config.toml
n_layer = 8
d_model = 384
n_head = 9
n_kv_head = 9
head_dim = 64
d_mlp = 1536
vocab_size = 8192
activation = "swiglu"
norm = "rmsnorm"
norm_place = "pre"
norm_eps = 1e-05
positions = "rope"
rope_base = 10000.0
rope_fraction = 1.0
qk_norm = false
attn_scale = 0.125
bias = "none"
tie_embeddings = false
parallel_block = false
init = "normal"
init_std_qkv = 0.0265
init_std_o = 0.0216
init_std_up = 0.0265
init_std_down = 0.0133
init_mimetic = 0.7
optimizer = "adamw"
lr = 0.000565
beta1 = 0.9
beta2 = 0.98
weight_decay = 0.28
lr_head = 0.00251
warmup_steps = 440
schedule = "wsd"
decay_fraction = 0.335
decay_shape = "linear"
final_lr_fraction = 0.0
batch_tokens = [16384, 32768, 65536]
seq_len = 512
doc_mask = false
train_tokens = 351000000
steps = 10873
dataset = "wikipedia_en"
MLP neurons of a small language model. Each row is named by its layer, matrix (gate and up: input weights; down: output weights) and neuron, and shows model dimensions 0-127. Each number is 128 + 32 x the weight over its row's rms, rounded and kept within 0 to 255. Numbers have three digits each. A neuron's up and down rows have the sign that makes its largest values positive.
After each neuron's rows, "fires on" lists the tokens most often at its 100 highest values on Wikipedia text that the model never trained on. A number after a token or word is its count.

L2.gate449:095154124132109117110143157151131160171138115144127141200049091110122118123108140077092134126127167166145148126143170080166182119130127086090140112113170094218158117152172118208161106153118117134136117138113103151104150135191115109192130143219099123147138165140102115125136094125125172158141149126101137124115138172133198073125168151109113106147099193124120092104109122213119103163140
L2.up449:100097143125172104137105087113165161108143163155109111071068138156180129124172065183124114130082128141160156135160165089098137209152098070101125121064149125166130185162102110201128079133042100151005154098132084103137095126086160186115134143146057153179118119107092103139109113148109124128172143133144099133163108155109165132131121162118142166137091150110110151091127110152116068153159
L2.down449:120094090102132083120114148104185153159134137116145162095064107131158137111118121184158130150155162184129167111165173093114100158108107123061121098107203063166110147127204157118127113104129120114070140114124144110094088124130083160167136104167140138118126142097099100167168138195120174159119104127131068118104162181136112130101099113113233171152144159150217145120159152140120095199114
fires on: "op" 15, " world" 14, " top" 12, "ad" 8, " Top" 6

L2.gate856:114077122151184155130200056104117121131192162147101105183091112136053081105130111106141141152144150144132117121064141199134115092089119093146151063071152097169168075176123137133111092103102153179090150157140083112047077086139124119106101079121090110144126119116140099180113070163122172081123164194103088138153067136126124131117119099143109079167118127126137160143114106138099118183177
L2.up856:103131137099113118122100158154184181131106109170166166154115120182205133073135104188107131133161117157160068101115100153134134157171132136147102109129127075137129140141137101172144198118096140126109146100126137130164113118074170110121138169110189131142113200139086122156174184161124130197147125153205132103165103145117163200156175155090061103110125127167174080110211106169155161139130
L2.down856:175151146116138103125132161135078165149157132125141138150143116149171102175170128194066150138142112151095138200084161127133132151149155140209146128120146045150101141073082073088127127114123141097162133102121143129111085125153140129141167153171131160104148158160126130081155169158066086161112129061081183126180163084142153113108146195086106108108162125082115145116150104111093138135089
fires on: "re" 22, "e" 13, "res" 9, "un" 6, "ob" 5, "is" 4

L2.gate533:114102131097176188115041122126171127177134104078142148145142106126160168144125141043133150101088177141155066161191155138121137143107077109132161164144101170076113142075158157090113107119153114161076097117120115074078134153127144098145106089169138173115117082192101139160184156110152108150118066154125098105027093113099083145145121159145086120135105131108152138113157139071085110156084
L2.up533:112132124165113110191089076132107116115145101109132128124151090173130113090048185136114145119145098089153185106146109110135183144138147102124121162118095177076207134134116086162162134103094097124088127146102112109140120145126113060159198223147114172137140134031129142109176102107135148122133120210141150089066146078193078142123094129110127184096141082094135089087131137179137161150135
L2.down533:116166099166160148166124119083171130097105135179123169113120146091131107156138132168185146146129090107130067149129108154071080168135115128164098128109158153127082076090149127116130099178145031148189146078148092145116160132104132185093085087175171074084126120125133142116131134120152131128114127142096129152124084198124156084133219151147140097154096152134084106095115186062121135096101
fires on: "s" 49, "ant" 14, "ent" 7, "ell" 7, "l" 6, "an" 4

L2.gate447:156166084125106107107115185098084145112157098136112161113153131121142158071090098053139121084136102094163096156112174153089164112118118127067187114131126115156136196121148135125069114083117099098170131095116120076107183123148110170141210132138142165148116094126097172105089110159084125159103165085087085087147107109160100093154193185113199179115136119126122181135095077126141100074127
L2.up447:128148090105060194175124126143117102160145079055158174117160108138125144090093123079165172176144158128145117150131171086055117128158142100119158179127115125207145154124123103143096107128168072110167069146129055070153144067179158128172141085135140064151122115128167148152111171090124104138167175157111078135071115140107091120192138175087167153142151189110122159157090149151111061084100
L2.down447:153179115099112133128174124167087114099180157146139134137152104117124193121121097105117112144160104096147108188141176173104131098114116107147130146094171089127129155125138080102093078046136053157156151110173239154105093086129097182146160092058180106148154118147131142117081182121086148142082149066109119115188181105139052146159140183141156133146176118121155135074080139116165130159151
fires on: " el" 19, " dem" 11, " Dem" 9, " prot" 7, " adv" 6, " prom" 6

L2.gate1152:096184102228115132120129097060144147179142074127123099115053125101114174079202062084121159119166112116133109115098168110210123138134101169129134141097092118124161167178101160129076125130197165153153144129121112089057110138119121195086115118101177138148087142083118130129157106079114090112135121102127074097121109114141127136132152147111175126101123146131144173219132117180124154161125
L2.up1152:150165123126110105141131104135084126148108144119200163123117127129162129110132121125114140145163141086112121126210169129123102147125104127131119114076111149121089171148153136120090146121121173118068151103117100092197138141105130125152138077132097133138120147126118122138132045136089144131110104057094106105113179123188116151129152141152141135111102153126100139121075122090079188140084
L2.down1152:148118100211082101116082102105126165146127160110083206158089140098133149145128077167099140158141167106184114094181157116127099172164117108097121134061110077087128204129124129098131112170153102089130192103163146156173125107117073126138122130144093064109143133108134143134181118164132137146112201155123114150129129107155124159101100152081117139131186162116124106172137151116173155173141
fires on: "ud" 15, " high" 13, " top" 12, "op" 7, "%" 7

L2.gate688:099146170087134163134112088136136148149085113149065101222114121140132148117105167119133181116117213122123154100083135127175066099149124166124097111168099112141117152072096157145110120114088162135169077098197099145127089107125113143157131119152125095134130081141136107064156133148107148128100193131118091091096114102108143173155161166122118128113046136120167096135180138188156142172124
L2.up688:113099214101158153166150100149094137135130101123080103139117174127077152127110074162130096140133148101091171118111108152175084129108117124157151125103149094142165113080127116165131104143118097119184114096137174119098105173140096141159143106120112188104133128091148122122148113137155109100145185120113115152091163087128130146154132201102127145147146090104155094138182165164088132164109
L2.down688:136127101151096040174142085107096109138089056151094137134130170133046142144091127143180137176165162150148116129103150121149129101185167115170159157117126148142127170167161149139112144194105084147165111095101186118113150118109140160099156115114128191099089171089136155130177109132148153067165168102141158162154138104097110137143156093095161169149142173162139159091127165135133110138160
fires on: " or" 18, "'" 16, "oy" 15, "\n\n" 13, " this" 7, ")\n\n" 6

L2.gate504:124095131161128137162096096123163147120108088094175138087148145118170121133154126057156151125118106171102141109199114167139203171122074063135083098154058127139172140138101146077176089154168160108133087087097123143134158084150064153146101133098124121142091097177141147110123122080164126178145089089141174129054200101151119132144176150139093196121139110046121200152137118145081121122129
L2.up504:109128143161131136157140125130121116139121159125130143191116097132137144157142175071095129113067101138146142158122136127089157068153095127122113141148092085095162170096094126111196139134182173067165132133191129083128116139146143136149131057118152176122112150114135131123132133115099121167130169044118144113147103141168172123117138136155150140073120134095140139147117122096126132133123
L2.down504:137108169134169134135108107119149165116085125161117129082123148142125113146106130081181127154160111094100194142198150110127145122161101121135111166130043065120128143135083090113173082125129141114086061126143219104124217060136082142095124143130146123184115079111135130099153143111095115154140078148154101171145120053133126181186136207126091119164150145157115129159143160164085088152165
fires on: " part" 45, "he" 17, " member" 9, "le" 6, " man" 4, "ent" 4

L2.gate33:140142158148092077143158128134136160099123179105135146140081108145062081145134118074109150098110131126127123132167165137133100170075156139092156137124128132145130145173036117149098150163110112094128137153170143149102094114159107107142120080090106094145168118173103089072217131121148146123171143120065124131096146103108164138094195145093107098132117126180121109146138114121124095123149
L2.up33:127106088145145108137089090198157140114038159065158071068205118168144127143100117136038111107109055103080173129129176125127090134124164104069113134140196101129111105145078132113185105134126114141202147121105160137084121157120112123133163164098147122105128174127128154118101126161123108098113116116121179134149119093162166103121123136136133112120102116095118180131116148168121144121125
L2.down33:104116132120135110104054111210099142117084156097135117084181189129186122134146121128099114131062143118087172183125139131107147070125118146110137107142116051097099176107131168106136169132136079103128116136120029077125125147113137092146081149105147092090110115143112133147066135160148104103088122134169077128112079112159125137124065146113141123144174142062156123125154097196138141144106
fires on: " " 35, "le" 15, "g" 13, "e" 11, "u" 6

L2.gate1164:089213150053132117076093153111153117137125158149115113130090091152195185131134224073090139154120158136144140094109159122101131145091123104113100113143088092117144148114121165089106101131128115113106120077130107151158173139121187147152129150130154143086126087111147099170127138154085117138057170146118088062060105131084124129180123174153183037073150111163143144088092170117141136159142
L2.up1164:141161134086148142095071111164174126139077106193158106136117105138140175104090127085129092177185144135084140114183134143146151145066089082116117097129112136135118114112102085098150161140083113152097131086147127141182165113152073133138097110077112120147122077182180122116129119119102096093107129140170136115087165120145127147148067177134129161083157120159184132150109123092149118188140
L2.down1164:167120133151208152130130117118111076064113147156095118144105152083130145075096094140144142162113106121162088166145117116163134136220143142129133131120111081109144140129153188132074116084177137101182160190123255170152171119121123120132157130154173113096168108131132135129127101100110148129085141145117104121153116120113117083141077175093102128134118185200101126127147132134133137108117
fires on: "s" 53, "ents" 12, ")\n\n" 7, "\n\n" 5

L2.gate57:090083127100130119147059134121128138152108112125170123110167090117192162119126160141117151204110176134144114080106119127130136129132097099117099159098119132143130120143206161104139114147126132137114166084116122118144184134135129105139148172166157161134111037148137080105160153144128211163082181112107065108042154167138119136147096133143115157076124103094101162106148130079138146181079
L2.up57:124092106108143129201121117138164127080098179075120108169121133110177158105144130144142145183136142138145167100158138145138182092091092107116166113121073127154131129058126121073148132135136159102108153078124116100165172107145144173203154139123172132144083100144112154119134132136146117129101109110107139126151042139116162074166085164125114134111135125114108128149054100137116147126090
L2.down57:123153119079141147110102112105102095105130146143165093127132164077146151118133080154113120127105162131141142133174114147126129155157137168123091098148110096028117146174125156110124114177134136121075129146126255168157160128178125092131135139146133182127141092142135129101195131105110161164045137163132153106085123111109086118128092100124072166114176131092147042130168090109142149150111
fires on: "s" 50, " " 9, " events" 5, "ents" 4

L2.gate1396:102153128145186138129151142063097159079174132146151096184079106084142095125094096070115151108140144162114097120093139105192151134148181166139118158069122142135083170165097148164060109130123132052147153152078113102079120112116133141135148138124089100123122106144106077125114088157069173130103152105123150096135095127087154138149135158130077109095136083103149138147134160144081105114177
L2.up1396:105137098128149195167122089075086098148135074113106149187107105124156104128124039108090134146125154115112108125124112130144156103160178164064112108123126076102109151151151140113083043148169100100163144098103145110054133147213174111169084156100131062168106116140075133107098108162140134134092122115120186087143129155089103121142105216121122092127171118105133172135138142145049136199210
L2.down1396:087103127131079188156100112159134142095134120116135121194103096062141084135070080107101080181135145116117138088188141085123129122141121153119115121134081095165129141131131184081104128137106126124068124129080136143108151182172156069130101156139106087170104104171127162063079145138165124100099085097154130131148101135095098124108124146121124110113151193116110131077131157125152096165148
fires on: "o" 28, "u" 22, "un" 11, "e" 10, "um" 6

L2.gate426:074115065142166097098178142117123148149165149146229149167094082135147159100144168071129122159098142129118077174128176136142104102103134156169128134092114116077120112133128134140182144158172084070116113166085118136114106105178165172158099102169153137172115077119095157155107104107062142165054216085120187149101155136125113130142130123114103103144112135107121139199141192087097133046127
L2.up426:109111086086111120107088114168156060131139139125137126120194150103102138146059117140135130152118134074085128121165061094130096128098107136093135076132115085087112080090114082139133163085110196154093164164116148137169099176114184097112174102119106079108099107120087117078132129088141155135127131130140098095122168100124128164179134084160196120109108116131082200111191186104128113105080
L2.down426:105091123094152165126098110149124092094101125152147107100149133127127133072162150081087112166149124102146120134166130118119145159101088109125110105194089052171197159103145102152158179117129136123152106121073089090107104124092117141142110122089105105173115134070180139101140127142118109120156077170117123115159096072163158158111136137144172120100067134151155133127176140101165103128079
fires on: "in" 21, "is" 20, "op" 11, "ind" 7, " Hold" 7

L2.gate1158:127104157069158086159063133129141128111168088083158124071169085197177142107113130146136128086112143085094133156219088154134152159128128111089180128155121150131140120166166144133140188048165121118061071185164125180107070122154094166132153126167174167065118139151166166171129162091124108107102137091123177130113057096047134142092127130151099137118121090131133148092138136143162111085120
L2.up1158:146207119152145126088112081088168142109162162159183132080098103179083179127140147151148139160153123160118108138117146122137162145156207109171113126098086171135121133142146097216123151144100116067094079094121122114078090121124139163175085121171127147096112157113139133138211134148083137099136090130053150174126101084112089111106125133080083069131119104102094067084100162184137056106166
L2.down1158:129104185072153142127088075116138132083141101170105155096150075189141058141167172153144109136134101110124173128180090120124125141116132145129143111191088127161177169108148142151114171112156132083125131115156093143113111125141103162096086172113183189101064165149154150152157182122164123117058107145102158127071104070060130129145092116112134106085120120140159152121143108183085091105068
fires on: " comp" 29, " cont" 11, " Comp" 11, "it" 11, " Cont" 10, "its" 5

L2.gate1285:135113118069136138096127117153127099138093195223164163141125181140135086179124150134155133114134179146078113134119130090116116039176143119141123182145135134144118136117159066154127078095198125145149152153146144116161145093144150108130107142099155142128105110148084154169170142085099156046106157109163210077098153123106115061100199130166124124055114092060159089206167151137097124132069
L2.up1285:122152118107126120115084103105147089139161058075164125127098122125130133204153136121121118089134129105163134165096104109186170100184112105169155138118039113079090150130095104192160084109132135134095173146172146117130120107125149157164099156062183118133160062164137135141088047103166111123097214173164127135110096156075118135132170126099170096126108125186147147108140162091134110163051
L2.down1285:114190084127163129196152140070069142090149126106134100145154095154062125095107133136165156124186109179110135121128154086141134117094128122153169123120094119178148125095084161133150178156150137125104067100173184145028088147102079148108121089098119136174158139109176141115188176130149115091141096112101138107121155147169129161082164182133170170147142114194158080131156175131151109134094
fires on: "h" 17, "he" 11, "hi" 9, "ice" 7, "ish" 7, "ul" 5

L2.gate1389:116143167113140156096093099150177151162141122132117094101133115180172131088118159134160156163116132094124152199138128111157110152150108116140078155147092112135144135177155071118089148169177119093164146127069106133109155059150127096066057065156112091152141088104132110121141128133135160154044064137099120112103040116125169124104140153085130133120129143104116037111163137081108169155094
L2.up1389:124092146109083094143159178153171058153103125145117063158107126158047127088081125106071112114146109155126129199082070170158114174104135131118130172117108175144090191194149111145074111098190144047174139143152138163135095096148106153083177103181132128153038169173155167140123121113091116170104100089144091114128208136131088120163161132062147161092146139118114107156104135177099127134112
L2.down1389:193142108138167097062106175091166131135097171194128175103121106084033162160154128128113093123146155102153109114113149112130152060140142132155137160103130111147125182127067118096137158163109144103120080169108145139121092103122112104096114049150103166129076151130150101150141120135141136105155147182110138132177116164133189081106092160217145120106163070219125195145091174115135098023200
fires on: "s" 21, "in" 10, "here" 8, "ce" 8, "ating" 7, "es" 6

L2.gate1187:069160088171155126097160165091137138164141177156132167112117142139073107182117121134128165133153169073146074152156130119115145168140130072122164141070078148142094105149075046148115129153126143148170067082099086117129101154072116141123192074200097193108112122167161161164205130127110143143156128125195128152101123102174203120139177086130144158143067145129133152118075119113071151142119
L2.up1187:067153092191118078148158144073117131127143159119114152114126105159135140178170157166103080122104146118147110180112161175127167060162117114132155101085120097131080177129103088142128124162195115119162148067113145118137094168092144089120165047154117181104137109173123180147156137112146121133169179116216122180081131119127153122124201141069157181137148120115110110108104184128127165143118
L2.down1187:136126113094155191204150178094112101145161104115023092116170116139145115141158112149134119165139161121148131152108111065158147077143082147126135133132115105074127136103133177073100171133127144152087147137121210129118191083149126103119162134186147140117104140151108134125092095139160093164091171156119131132090158111075139121130159133098116137180192194143147098107187154107122165143101
fires on: "ent" 32, "ge" 7, "ors" 6, "osp" 5, "le" 4

L2.gate266:109137072104112127087135128112150123117116118085190133154132165178115120096075135114121167090183108102179129108192067191121169173116104117116133165150164113101136043157123126119102176102141144140206104133158091130145130080108109126143151112083098170115101113140111082124142201114156176136113092072113159166118133071203108146158095135113090114091093190123154138109059097130098142088127
L2.up266:092092132163138066126104084113143128172143118110134075056147116158091150128119150176122124153204096148161147150138113064184121153148156128120140117162091137121083185122123155185122196135118151130113117116101142200123131073129075132120157099110083200128088111169109139118106172134140106061147060127078106203159169107154078137144108169050133146086120140164216149114147113123090116112161
L2.down266:160090137140157087132089128072100101135146115140127172090107093145133107106109157129140118183103103118136127101132200100180133092153177139131101124147145095082115155112139181124132113121187165162162102111101114118158136118137028124115098091095138153153083167094158149117152113094080061099165143116081085127099136168139136165157145135142149104135167113097160135146149132120123103140102
fires on: "ou" 20, "ss" 13, "d" 7, "ud" 5, "our" 5

L2.gate1369:149088091180108112164145101123138150160189125082113058128152112143129109077095131109109129121151095128166110159162068127174117173093098100125110109111117171072155141125170116167114143124142158146143168139075114113138102151125078142130145126086149150078170121122130164170151136104132134126120139115127155072051135134136159157093189146076134133156111127132218078136193068148062137149170
L2.up1369:088137164106122125121073107132136133148162109148156186113091100137081157044147071156136114140107095116147125180046132083171084141081108163122103154100094106243158137153139054139125107091133080075149118141094132164054096144113073122110159129107080149139157144070151128075081080109151129136178144120116111133147129096084121136123150148124104085140133124120108151141132124104067152085114
L2.down1369:163116074170133111119109103144138109179173117134125116087103145154110134152131171167167150154159152092131112169107110111176125147146153097122109097074113057132171166189172066124117090118105106177148107130125070149117105080111125104161153151104160173115164147097146132148131117056125123100135158134156167139128161174157131126117196117123156118131056093034092091198112101195119111128145
fires on: "g" 27, "in" 12, "en" 9, "c" 7, "l" 7, "k" 6

L2.gate815:165158075127067143128085131099122190162175116185108134170122118113087156113133104118124144136127106148121103101116106100133129120155178134090123117180151173143121175117120141186134126141141128173111026129194098134103122117129152080130165141177097107104121151194144118117191107104094152127150138187127153138096192138094137132101195120118112133095143093152079103163104129138154186133121
L2.up815:075108137133084159126106137147105111202136116199070070141096162070134109196130147049155152100139121134126103113104106123119121056141104118153129130152126116144075075147147150109116136166151161172131151144138127150160032093106088082130134126122108098143135144145120154182143094184179097118057175132205093113112124140096125151124181183102105136115180132128173182102095132114103051100147
L2.down815:123165202123108106132172160198137135150130077112158111096150151093159119179108140096080128097134185124138144097135162120120101133084143184106208170085113089078109111145163119103114126124143161163145181157120113122171075121097158157131141125071122087129142115101113107150092107170145116124110119130163116053164085129132157113094144129129148085133168093152140134109107137132107136145159
fires on: "ed" 43, "ing" 7, "ty" 4

L2.gate227:163144196097092169150111185107075098191125130119084127115142096121127137129125114147143136195187184161124155136088072157180147189130111099183126132137143154194157133124081114186159197114161133126131169137048100084178127162136149119151125081163120120117141148097144111134109145147148125139151138113106046086082083122136116171051149103114151147144152145180160135077110117157057116126124
L2.up227:178147165161147154154119080129123088119122135129123141133168092151113076133137086144110097162165109163131160107110161092193194142156119098132112073095089133177107168125155143110159095115184175087155188079122161127198137155150102162102126107148076124173116123193069113125075157167102101147149078109076120112175108112129177124129144152111166090140125107110127102147061195188121122135135
L2.down227:139174117104125121120185105119120136147119066138102114144129135122105145114107112128108134054162169157146163098158130158195147124113087115093109140134114179117097193143123153145131145116146123138145184108092096157122115103104179072102082158145122128109129110147103123155118164212149162133087108179133176140123154084078178177118227045142152145155088150105159118118073198165140161098062
fires on: "it" 31, "n" 14, "et" 9, "ir" 7, " not" 5, "ain" 4

L2.gate386:117174125123146117095101086163130055076076177105082125100123073099152113132129115145106165099113131099090084185145149110122142130125068189118127109163116091138124100081113088137085136152129097193142173125136098139187114101102071079108106191055167168191164162144066129125144113138169151130108159151181116111129133189155144133134127122216127120097116122114130151155134134165089114161166
L2.up386:092146198150067112117122212138113127187122124032139110102076118173112137086171088160127134086099135137081158145142169129160116154135106125145142122159095118140149154139168128151122144148186174147140130100152133132124118162108093136096107106130111069120169124099161079177191130131137171198090070150166104085080143160169128149128160163159136194065175095133118086160090157144113131118161
L2.down386:156127119107152149141186068073087150154103121173126177057131100124150197137120124146125127149118144165122141135137199087061161162163188096119140124105090128068110154157149132176139152235083109154101152132126074075087155131090128146151131089132034165180116153214131204076146174179165097172148173121124068140151100122044155148120131131145131123139097152081123156237173143092077134094102
fires on: "le" 25, "all" 10, "ations" 6, "ar" 5, "er" 5

L2.gate999:107120105099175166111170139112168122118125113104156130139116138104160169150105050201126114144154132089161138083157096150121108136162102147109101082099121108171166130102151082132113080085192125143129105156097189161107078153173128087128170118073078130138138155113142148149126090137125106126122062122131126127112103155164111110209133164098129068086144162108121165098184183135146160128083
L2.up999:122103175149102146099230082137080146099098137095148152099120165120140082115078099144107103144115223134131124165126157140144041130165102108129090118070132116125157099131184107172095112054171067102151073167178130123153115144141156131110158135118103083163155151128127093123157137095202100142158121091113150099138137148167096100122088205064164123130125090096077103137191199093170168127087
L2.down999:167129149150105068130041105140173103106141161145163170181124111133076144118104116168124107119124132148127159137141188123086151127126161155119095169129160106108068180175095176091140171151125142142080180137110148149120136133135188068175049138114157128142085124161165135168076166142107148117176130125180167153142158130093138165120103093186081135112129108140160120087117146066118107134129
fires on: "ot" 29, " Black" 8, "in" 7, "s" 6, "t" 5, "w" 4

L2.gate1402:172086151080034145156140084125171141142110110163118131124181136124129144169144192178147136180110085159164130101068118149192118146091108113108091156105146125152126105083157142168119080103149075061158118091049085093112115135127107169155157087111133097122107184081112118100094120132050130226120109110084125192220102055137124170124111119137148136097156153136141086131124122118156134101121
L2.up1402:148082163126138079103071135113119126099100108116109124081106107128128111133136126089165124123174164072154109152150158145149123120084109165087137147150138067164119125161133131134166114075153096122196108170049121090125096116104076190092142115125132100116153166099169099173147097150138139102118179129098147166190196145152181087070092135169184072131155104142087107079106124095119157169114
L2.down1402:172144162067164082088119129062089137092204126060110117076156181155154136158134132110130129092117115101129140108140092108163126074138117129104125140151107135104069127079138068150113148111112106119142117160077073159093049112142071135124089120147091150145126153120149129164121173131067102165104131160135158115126148152128158059104207181157126068079120113116067077068064156060117178140074
fires on: "th" 39, "rd" 9, "h" 7, "st" 6, "nd" 6

L2.gate1167:129137141141128151143170095115059156158106179143141107117160163117125114154125117120155201133144160170113101092145143168097073092092152060113191124105068143147128152103109106141138134104135116096139077109112047099118112151109116105175150153123110152137175143125071129114155099092117188140112144124140136126087155119163122148040180154157115104126092112087104080189108112148134108109170
L2.up1167:068145082092122142117153090184114135183113167153111133105139121103176062113110118120120109121145121138146130096131154166113154075147106107161114114128134113127141163093129148101132120126130098135101086179141136132133159179138146109140151172138128112131129092111066156102134171134161175123089141114154240106090102115154153130089163096119100117055125080064121093143120116128107122118143
L2.down1167:115115116135115124146160087148128151169128155174132139144120091133133113110135151100127103131156146094132146123098138167106168182143134166164149119105164115098093119113113107077130106138085108130110108158182151131145174080123141122135154138145200110094153077123125167116130092089134127147068047061190170171051069087064124160147103118100090167089080124067105100107159158095134118124141
fires on: "om" 21, "ent" 9, "t" 7, "al" 7, "l" 6, "y" 5

L2.gate1420:103084082140072150134099147198128127123105185135141137201136098161146118147117190084161175110143095100133080127146175112132123152089139085184100043140182081101149156073132158095126145102053139124066106094158080102141172116157108176104206094068102071094092136134168156091127130097064142109091084116137079110161175093128183103087098131148135127135163124153135086175153094167097129123127
L2.up1420:119073159135157149154115118214172101139089151106134154171194133159171154072145142108122084106111107167111125160134129113123126093107108083166113089138158117130174099068175194078182092134122133154106157139102172066165173149156141128133146115116103111092078102163182105114115096168112117151129158101132148102125140113173116133028109150101144128132102092177132086219199083133139127122097
L2.down1420:119166142151242104104151098156143103079151122070126114103096137120153132104143118131109080079164133128090160128130108117159155075115135150112132103090098122146118066153100146114144089171156126172141134109081240055118155141110152110081098091158178111122137128150096100111136149109128104092114165114078139109123112123146112109125106112120090119109081124197154144093175126073137108191162
fires on: "\n\n" 20, ")\n\n" 10, "20" 10, " now" 8, "3" 6, "ict" 4

L2.gate348:098161089142088072135149158141126143162098107144122158142139160178079126119064072137071138131137160148137087160163134080125166160134085118065116149157104087135073107126076119113105103118106101127160089164207117104101114087122083125119130038150056161142117122159176109130142131098161112163089177128113064123133145170132155143143204094137160079155123175140063127132111134129056146144130
L2.up348:160133130162142146168147144142111108091148092143146164153126155112103141143114178124162145168168133141184152097092129106163135124124194101106143129105077155181185141144119143085112150142187116119125132137091108107093105173230135123123153080165127152153154112125187131105127145119120198118056069112107131062040193113130165066147099141186120147151113136121136118092008096081059164113119
L2.down348:120138158119126182107196145151131076145139114143142185125160106161126101172144114136070146172102190142139090176057143070137181143185119167065145114137128097111144123065107102130096086124060120082116078135130115111133111114070155119148130083153082138143089092215172105196100118145117115164074155130130126120157097128135179133164075145113088078157028125130099150152100129110085123133180
fires on: "es" 11, "er" 10, "r" 10, "ar" 10, "re" 7, "ir" 6

L2.gate43:183045142108141110157125159138124159121127211064163217076086161124175080115116185102155139126100105151163129149135080131130120146142148130115138159108073155102051119167139117097080131116133133097124015200089119127126160134100129157148170151096112120130145066099109110174121132120088102145184098130101075112130138088158098174204181125142126128139148145112221129079080120107151071121152
L2.up43:121104117114120161113130095070091169090136130133141096104148174158151094123098126174146120092167130108186128127107125194129173136172125100136095179130096154100068130129111141091143162111157085090073154149076139116132165129113095104138126124158144161132113073140095117103134123170117149163081121093141148163085120142137118106115085119135155105178178121110110126126097111126093125139090
L2.down43:175161111081109097165163128085125136181076092133060130076091145103082154150136119150129097172135135128071114068118136073159139066169147153209130156118138142113156123143112167140171173140119064174164125140160098105158114124106142144094116127129135112175091199162137193100169110179160117124200105131103172144088176096121120161106147085183107162166138141144097144136140123132143048122085
fires on: "ent" 30, " Ass" 8, "ant" 7, "il" 6

L2.gate495:162086219121104116140103114148059145111150135095191114113137079101106116075143081119149118042079181129170151078163114096114139128128160078136204188165210128103149108119085130094119133129190133130078051131103154120094107109093071134153131119142094153147109127188088097092084115144094133175122048160130108114076150129156132141115138130150108115130118144204134119103137092117089115139147
L2.up495:177196111216090114128127151112118143091111127154158148151149171131087121101150166146128125152163122072140166069127207148134083100158194095223117133123106132097113189152108096151143111148157139095133045068100136135131108156172118117200132089140111106192155122128134130075097104133118147167100174139116147092179160142104131126115135144117143092139141140175148057122103158150146169077135
L2.down495:111115159033125102106090110157090112152136150090112064128181157127166118150116146144144138082137118178086146204155079133165117179149106139087116129181175143159143095096155114168099095116156108105129128167111059137123117144115098155153130134144195195106143091173100119134133169087079149080094051131090113140102097094143111132101152091100168145101098138050112109142115169122074117132128
fires on: "t" 13, "ure" 11, "et" 10, "99" 8, "en" 5, "it" 5

L2.gate1232:160130118176128138114148119189126136096144170152154152151156135090146081138152096144130153111102119123079124113117157077122134153111159102113115124110225076106066078141113145160161139111144130136151135143107075103166097079163128142177111127170093120113166192179091111143084116095100150117084102150156147165112151116098153121171132146133145124149121148131093107171126160082134140115132
L2.up1232:153130148096151029178094064161133122113076116108154155142114138149113118151129113137115111151126125098109132089132126090139103136158109170100116132151155156150108092141106163176156119115185105106172145125118127143117189161089146156136140135182107154104123139105118087118103183087108140141186166145101116208069118088097143160144075115145093138159144141128087109183102166077145084108173
L2.down1232:152119146144177148140106118119195059088160149128118150074157147143103117066119078161187112083154123144134108084147082027099147123136086143121039158127121111156065178092131159150111109164151163099193074149143146101161100099157104107140152060162143129075133142097127148145127112134159126133153123120169131170140148113179189111099132127138166169209131143118165104110227172123158118089077
fires on: "in" 19, "ing" 16, "op" 14, "ins" 7, "im" 5, "l" 5

L2.gate425:178178134170179188138122126144069134141136097173111118133163130155089146110090133130151151078117162117105100139137145140075096106108177142109134150114195145137105143165124145147117112137097132121133125070134103138104153073137126123212111122152134121092115207201145090148167134132133162079086130090113153123206144144115161121160120145106132134136156140121121070103121135118131117099132
L2.up425:127084131129143179184128120122149083094162094144080171184171168124159194082098105048110134049095100138100095138064139091163104123096147121157171130159121127108054089132116150133158097171112138139113146044141140135124185133147104060102094107162116080090135172063120088113119148156150115110116154104164130153120111103147094112090079147114097081125161166150111128173145102105059083115160
L2.down425:154099094131147145129093146103127151101137156164171100178171140112068115166153126093148120177102119193143124112119097180139162151146101103095153141156172101054104170112146154143091108142113130158130126149177118046146068131068139128119141129152138096106124113098127144108142085130086126101157165120109169086148157109140104110098208151157158170122148102140093147095187189116130180110123
fires on: "t" 13, "ure" 12, "ing" 12, "us" 7, "ant" 6

L2.gate673:189129142134160082114077104127157155122130126070126185095110165178137102123150141160149134184115113128180142086141074124172101137111125107160134163068115072140140116115152148130122068053139112125088135106113086115192146218166150146141142180058097072125134143050123122130111084084129125148158133132088136109131135144157100112133108137126188118128098175142054176101137123134134186107095
L2.up673:140132095083110033141096099154086085123173133157093086068113101127132108125144120115115124161117137168129137142171135138098146134144180121161125099087130130178101130121167168078108127137143117173096132176152130126107170158167139175129109140086096070143126185101147110135102074110067093080139190101108138136138102159103114088079130155112143142159137171158095223139087143150105120074132
L2.down673:144091088121133092113099139110100103127166137120088116089083123141161078170160149150145119139136104142179124132174185149159139118121143092139099122106096120162158144176145095096156106036112111123070143145148104121113158145152142134125094154122124136138092121134204161113110085085111111092094137088130072097107114145151080084151117157164126177080168190105127179093135146118121141066096
fires on: "en" 20, " Pan" 15, " Bal" 12, "an" 8, " Milan" 6, "in" 6

L2.gate215:106082158108158048168153136095098078212080131074121146093089151127173111118137170119102141114077136198132122118139190109085135174136081111106165114120098197129087182153150107095089157131067133123173139161138131107150153108148112137092157187167097225096127132114051068129094172113121143158146087124081138125140136107202078103081159092129168144157105143117136139163101109108152074154163
L2.up215:086097189102166116137131185106137163147081098131146153146130145118086112090153169140104132154121155160114128115107165136160094100129093173106101090117073140083108164090141097105144211134191114134134112095135144133114143157156138180075082156113178177086128128094135091148158181137116100147153080091141096136140122112091136059100063067209137086117136077112150096164107173128153093171136
L2.down215:161105163077131122188112164150120080176093135080145158093115133096191143125093118096109133159092128127134181110128123143117153157099129159117127179098182180084081115125154067098115176077067080124192223121159183135130112118140136118101119240143143185154070087107095123106094163125103147136125111105098149121148096081162114104071132113124082118136199145122119155090097178099143134181155
fires on: "am" 18, "im" 13, " ab" 10, " hum" 8, "-m" 6, " im" 6